From a checkpoint of a small transformer trained on Wikipedia.
Training: 555M tokens, 4231 steps.
MLP neurons of a small language model. Each row is named by its layer, matrix (gate and up: input weights) and neuron, and shows model dimensions 16-207. Each number is 500 + 25 x the weight over its row's rms, rounded and kept within 0 to 999. Numbers have three digits each. A neuron's up and down rows have the sign that makes its largest values positive.
After each neuron's rows, "fires on" lists the tokens most often at its 100 highest values on Wikipedia text that the model never trained on.

L10.gate137:493549558528527533533528493496488526517499450487511510501503495509517471531488524489480486505495499499456507517477468549527480433465479511471528447465508524534491500516533496497454531519510533500471514495530515506532501479513497499442510499498562556517450512475549530463533515467517504486521504483508483509516461539499506529498477531498492512528545538493502504462538496482510502499482506449520523485495456483536500463507491526465492532497511492509502498510508478494517536500537538513534474531450458481483526486456501480466475491483514503525523468483493483475497517520554499546
L10.up137:492478471511504511566506534531486481528513514456484516486462492480471531476495480487483497531501486493464470551476493455503508521551547530472482502477514523544471472491517488474446551499537471518505465548503483497456478510481508479525477529472485511466545477506535480471500477490503443550456540476494498495511522478536499512480449518568503482494526477483496516485505537527509533477504490521485484499514545493489493490474502515509525516504484488491512502526523489514518498484519488512519489540447499464510540515476482516484519506485494508518497467508527466469506531523511526522
fires on: "en", "nam", "al ", "ate ", "son "

L15.gate720:526485534517481492497528460542445517520498514472514505477525447554511515488485502516502467495497497478589502502495501534505533521521475466504528476490464516499499492500464531510515492488513501551492483539531531462487527500491490521480470491458465500506479446501532491498489482491464479447486505458516536499477525493482486477490547513481506484510489509478484493512505500484470466521508503493517485501449559460507474506470503493516481489537527487568562495503490511494519504485498481469494502509489499497483500529460530457573534530518489497531506496502509491533506543462459526488
L15.up720:500479466485502527494509477494550483501503489536514508526481492431470508500475483491475507452512520497536499510474461499575480537475491533518501526531452478537504539506482497500455483504508537462491472504511494524516510524512493504460486467473465507507554504561479527523481513516483513513463490488539509524511467539446537511516475473495506473513501500515502479493486505485471504495503523498510509492502496484519459505558486462544477526512472473497489474532524510471521488443480490526526521501486503546474496476483495453526491528528501495514497508505479472529502487501480448492
fires on: "em", "Com", "it", "tr", "om", "im"

L7.gate124:493538509490516470528510513537536511483502486535467512518497480466540514472489470512521468538457526482505521463467509535501486538531491515500513498520517546482525522469501531536508500528533519522538502471465514446549475489541486503536494516500505543553493499494535535458522486481514452566509470508479498522517482528488501517465502516549460517466461527474539497516500482517474488523535459464512514473497510471516504491541516513510476479515490471480501499505523494439461495486558484473456495531510520514522526513511541521511473539445476502496485497483514486498503517507536471510
L7.up124:497495494509450518455488511516500504477511502528486495513474503489493527467477494506459489526520495501500509471505450486488552471499469532492484496503480478506541507486532523505474511542495548540533503555517480482498504511504519473527513486524485495488488526442459526552507539455467466489528436505476467517477453477484540471536548484465521468442508514488535536508518504506485510487490486545509463487455515529492475547537491515533471503496473514461517500481482520506492520513502486489492487547490549489475490474505468498512497504510503479491536479477507511520497486556533533456
fires on: "o", "os", "d"

L13.gate449:525503484526482510493530495470500476510523492516479481499457537501488494471539499486474465545480480487489509514477538503491464514570544495511485523494505516500527496533487502465512504480500498517472506506501484515491501492509530478493449520482480501487455473509464482527456497526491490465453493488521547492505537550523472521465497516452533530518481521495481509510477543434525561513527501521498506496485506495466500511476507508424509490546535516456507487477531486450516521510541517528503499467453463492480509507547508505543495476511485478541508524506561520506492521490511458497
L13.up449:512524460504474498479509501491469494458512532490483537505519522510532534502522460490486496494481498506511454562508489521452483570453496481498503539515504484489490487467480505506538474483481498530503528481527491528521484476507497501504524493479472467517518486509444528500498521520492498467482543534538477534482533488441493525526515513515498502532532530493478504469513469505533525539492561467509531533515481441454535476474536531516503539499444464493446463495512531519490468497519510504487485518512514486479505508480509511525487478475513460489509541456493489489478530493511506552
fires on: "e", "ab", "as", "eng", "ev", "o"

L11.gate219:509514528493497498496530521495504466480481492494505551518511510531476504514493470473490531498521526493534506516512518484512508510492490565511527496519482498490502511507486524461504536490463483521501446511503485497502492470496519456545525481445518476535546511517499559521527451476505499512507477495484495512460487526453516482536490508528436507464485502488444532478507495511552496436500445484473500503480520541516495503475506473476508504502476486543503471462515500504515517521474521473507463509539526538503492446484482496451500473490517547507479491537503519567482544496504490525
L11.up219:474522522497509489478501545481467547490527499530505574500508495491465476507496461509474505521513494517509484562507516486454485490494501481499469461482515455489515490519503511506513497516487512547476510523480523511495493505508505536501537487472537492496536515441463500479521583535523510470531508488487510531459541488509495505519507486533521489434493494515469489495533497510434462509526504476464500552478547494528511501491527508517528466515488504513489460496505450548460503510512488487519502523497529498505547484511492459468480546469527514475485502529512554495474499526515540471
fires on: "r", "par", "s", "gr", "li", "urr"

L6.gate174:474511484474523513494510513418491517477482482494509481531483536530477542541503521504511494502541541479474475470475491513539532474442503483497535501496527523516474538472487499507497494479515535533481510483515532522477499454542524525543500500484475509459489486500488475453475463531483534514519542521501550523481506512476474553444500487477464513478495492552492512515506481467449527515511525520521528465520520491489507475477539476515489523509502523464489548503499538455541509513498534490500511502489489499477482492467489450468514550485498502476460507494529509491501471495465455520
L6.up174:483486479498452465535451498517494512479522475507526526471483505466469500514505493494510507477491506534479505480503503511445504536535476539494486523512499486494500489479511518491512459530564466502521474493498524518513507487487523512500410451507562503484463495511494524544507494499490503549503535478486494511460533534505464525477516527506472497477482497499491510510523535471477532493513522465490480480491511509485449515488496442464494515504555457462529564507500498504505491524510542516494523531536516532516456543506483520552526509504466472535538477486497505520556516520493528513
fires on: "re", "is", "am", "or", "on", "ri"

L9.gate131:460553536538529479462526543471481481544496492470486522516511512515480494486525453512476515515507493496506490490518530450524522550514526508542516531502536521465529447520496487505511497467482502475495514456521503545487532460511470484536493491491483475492508489506511476520488529487526494506469468490503534523518496495528513487521498475488464509460496471504463516497504495489504472462506491451518508477493509506553483484444510494503487461488519492508551514529515506507514471481524565510535528485490495498499524446483495478496501429538494553539485508478476546519559513522465514451
L9.up131:487475468566513496530527509525493485550513463520498483511500536515488498499505507494516475531506486489542479528511532487475518466510504456521499490496544481502546496489548464504496485478507532531432503506516491503445512458496527521510487528520496501465526524506560500430518496500537498503476455488468533485504513518516513454529539497486493522462498526541482516470505491493462514472514554465474488507506521468499519545523519482481470492556513522483498440517534449524489498516459484496520485516483523463518493479477492503476485533475557519493512494539486535511525510483501522510
fires on: "us", "as", "s", "r", "pr"

L3.gate89:523479541462496484502485521506531478536477543474510503517540500534509484538522502523485488512498500453527482482480453538464462504528477498451519488534506524480517462523492522513558525511446504478520532530512498517517530530483471508502481465487538490485447573473473530497476534522468482507503456524494484517513515496531484542536474487504496534508529538472479495480506511485498513488535503479553486490505518503479510557496517556493502509502479471502495473564505532512454491478464496513515477460478528472451499517525514511509500483509504501487533494525475509486492504474529474520
L3.up89:528501496458516455529483491489509482526485488504531521513463492474490493471508512465526501514498463502538457447501461487454476467517503490485500487509548514502501489455488492525526508490491481468469546490525552553523503479488509553478475475431492516494443481469472482505521516491470495459507509523490457507482491532509481520527491492517510526462516505523508496479535529451489514501487475496503443492494518497471540542486486474480434483552498517463513492498511543461505476518495475501501526559506526535517455490490488474518467513506528502511502521529512503494487516512497502441
fires on: "ain", "ow", "over", "ick"

L10.gate815:517464526540488508503500450485507473546503533480513544497550475564506508499491503498490494455526494505501475564512489497506518503478488513494501526511506501482506478486449479507486508469507543534526526487516496498456524463502462496520481540484532491500486515518500484470491533509516503474528508531464489512526489536510458464487504531527528503502524502474488507544505510472476567480538511502491466475503436527513525490521472485478547544469469495526481507507516534462513468529524471516525476516490510509492472534453531497516457478533489511508476529522516462479495491485468472497
L10.up815:525537476471506506490494475492533576512496472570503558532472517475472494527544493486489511483525521489486503498468511497497490476543495531498471467472490461503503486515521557511533503506495491511473529508503544494462471483530496469486546486500479498486527518539495519503514465521466536530501482468577523509519486527506485494522488510484512514492524529466468469503482489532420520461490477530527520496525493443514496492525499474496521515537493469463546492487483508488551524533515482467519510501485541539513507488503458493554502511528500479497532518503492459514470488518536499521
fires on: "on", "an", "it", "ol", "om"

L4.gate137:510513499483522491536523500527480476500463500496501488521516503484539517511523528463534480523557509503520448475504518525514516498488503493462521501480484527554490515478459505513508516523512454544517533488495526436523526501512535551500497543493483491539493506485501526508503470491477459556510488464520509527498458500508472467496514516556541500515484497498514515534518548458514497478490510501553507507495508461488496485495504469480543479496524515467507499515511551472472490557517463531482495526507503464499506503541499542507469528439548501519514511426494508486461499488535508468
L4.up137:516513511516504536527503464508485508488520495520474515493511538495536484492500542437502509463521509507543554502533502509461502480519460535459515526509521511520526490488507502486529555474515464506520506496538492524499483515537484506505439478509515527529509501482512496485533547512483492509529531481502507497530527486522523472516448483478529490451548522533534512505460507410476512515489497528538464495463524513469461524507483493512483510441476529465531526472488520528471500500504457518490537484474541501503507484498505496510501520522509538509494485517494540490515527514494531498
fires on: "os", "id", "o"

L10.gate273:499504508474459500508501536504470499531442499503527476511510517526481529455512484488553528523520492464489445526550476462465519505497509499479512493515551533492491480506516513510511463523502538535537481516499539514477513500522481499472498457528519481480501489521535533507511510448455509494505517481474523549506544525548488531519505497499530512506505475513516472502524454462458515502508526469458490504469497556469488491520451462494500522494491513515497520450508518528464475506507478480474497501498482486516479525491445468534497514499518527493523524474460510433500485496484509534
L10.up273:453504491515503500473559491502497486494446437494474468550496492463469526536467520522510530507492476479509518527515480516459478514476545501514491502532487470483501531488528480485483535529479523519500458475509536462516486479482550508480500500508508502464480474512516510494464496500540502493519525513512518511484501483553502509491489497455516504469523464490489495506520492436517509557501531472495533522483494499505495500455459499503483514508514521519511560470492521546493513521508490544459488453498496465499489460497572457513499478526476519529530483481484517529540494470529474491
fires on: "includ", "a", "el", "il"

L9.gate487:531487466445480460504540559448543537518515511523521462496512508477462499483503487497523482474552508527514493492483424522542489481472503497504484496453549508530470504457504479504550488477512531457459480522511456500489487535544491462505491516479505475473467464508489478489534495522483514506481508509493523524480463514472459481500523483479483472493494501502524518505525489488500488519523493502494471478503500492498460495505453523517513470498499497493505502550508507480516498498476506433519494515496515492482498541519475458504502530554494498539503502474489505489520452515542510514
L9.up487:519476505490462489473513513505521526476491463541497482535489525471501465445483495493522518480553493469533476516448509511524504522498490516534509519527500484547494497500501499452503482491512517510493466511503496512525484525547526495498476485468523525479477453520468492542478455476544541516460509482486492500496517522462517458490463516501433500496504528510502523518460493502541515507483490516439503488528474534487538494512477467514503504549466511492517530476451486509480459479521522524519459484466494515513469545527523487521474514493490547504505489464527501482539542464455440551
fires on: "on", "is", "es ", "is ", "ers ", "s "

L6.gate670:532540527533501494496514510490493511462524466517468445516466473464500500490443497484462476479488548489460489507508540526474526482541458498452486520535483458504530500495495531504517503502474470512523536476500458469475482528497516507474466488510543515475475502475488499538492495520486486549490508504491459479466514486490506430494467508505499490474517470452500488534563516511479514499482499499488465475511459534479486496544513550503518521458520523511482523499503509507551506509479492517500500527486498488517525496471499485468541524524515505479480476478466518504515510487464535479
L6.up670:527462512541491514532515473509515527503507470554530507494527508517542523524545522534529489450466521491512474540490489471480490510521520469475484493478515467477502515515446490531525495481543531494515531469495515493513481537508453528509512539523476482466521508529497512529493532505516499444507521499515509458529487512462495527491481527507498495515503473498501453483475481550500470537493506518506488506436459469487422486475524476532540487510515524475490522490476507473509538497472497523498499468469480494490495508483490488485538528562500513526500497515534502499480479475490498474
fires on: "er", "en", "ac", "ter", "ad"

L11.gate71:479525490495520514483495479439508507535531498518508505517496518485475525551493488455522519490492522477509525497506537543542516488459517509490540498472526488549522504514477535501539539502484440536472532514490483524536512525469461543486508487501496554473501492469517519507499441496501496515469473503504488499497507490488480449514492521503468478513491511498476507503501476472454447526458527518477518554483510502500483494511453500512475524475494518503547509489462530508511489473523519475551528496473493457519503485491484449555498484520524536522534492453480533499458493473501482472
L11.up71:519484518489513475466500462464537497508492486494484545501490459507528548461501496483514532485555515479471506552537479563497474510509515475494495507548488510511485517516521480503471511497483509498481510485509492518527556501453545477504467513478499458522505453503518511516512504514474470446493503490501507502504455513517504492553498511503467503478513477491533510543501524451538549515495520483502525497483518469518470485496547501530449519508454476493504465508521525482497496493532510540479506476499460486498455517451500507510469483507507495503525513523474486465535448490499477531
fires on: "ig", "im", "em", "res", "le", "ot"

L4.gate283:463513504459509500515480542513529486489512513494537529498490523518522499500515515477501441475495522469494454498509448487503448531544508486460477541497534494486498440476493426528531440496483447504494545507488497509526483489477519505509508468527544525505480504455521536487480516504492505498461499490499508503505518505498478509487506480508502477471523496484485507491553472517516520498508500486496472557506508510512516519493504489460510516497446491514503528486538471505538499504511513491511514521486471473470468513500479489515479512431456529492498464541489477526489493463486520461
L4.up283:504483528486505478568497485486489488520525505490490489496510459479511524486527478494509488507506538516562467456539478539449477517538476454526501446508461514487481518472572506529554447476494504503491519490506563510506548528541529520506540470491540480536537539506521504478506511488500532487504474467481508521520521493539519481495455480525518530531515501518540518496461492498519481500495525493528485520479513522497527471467499487495499473512481518468455503493477507507466514486430507508509496500511495553476507483481477494529499532522488508517514516468566487514511538521507511485
fires on: "ain", "up", "ow", "p", "igh", "ound"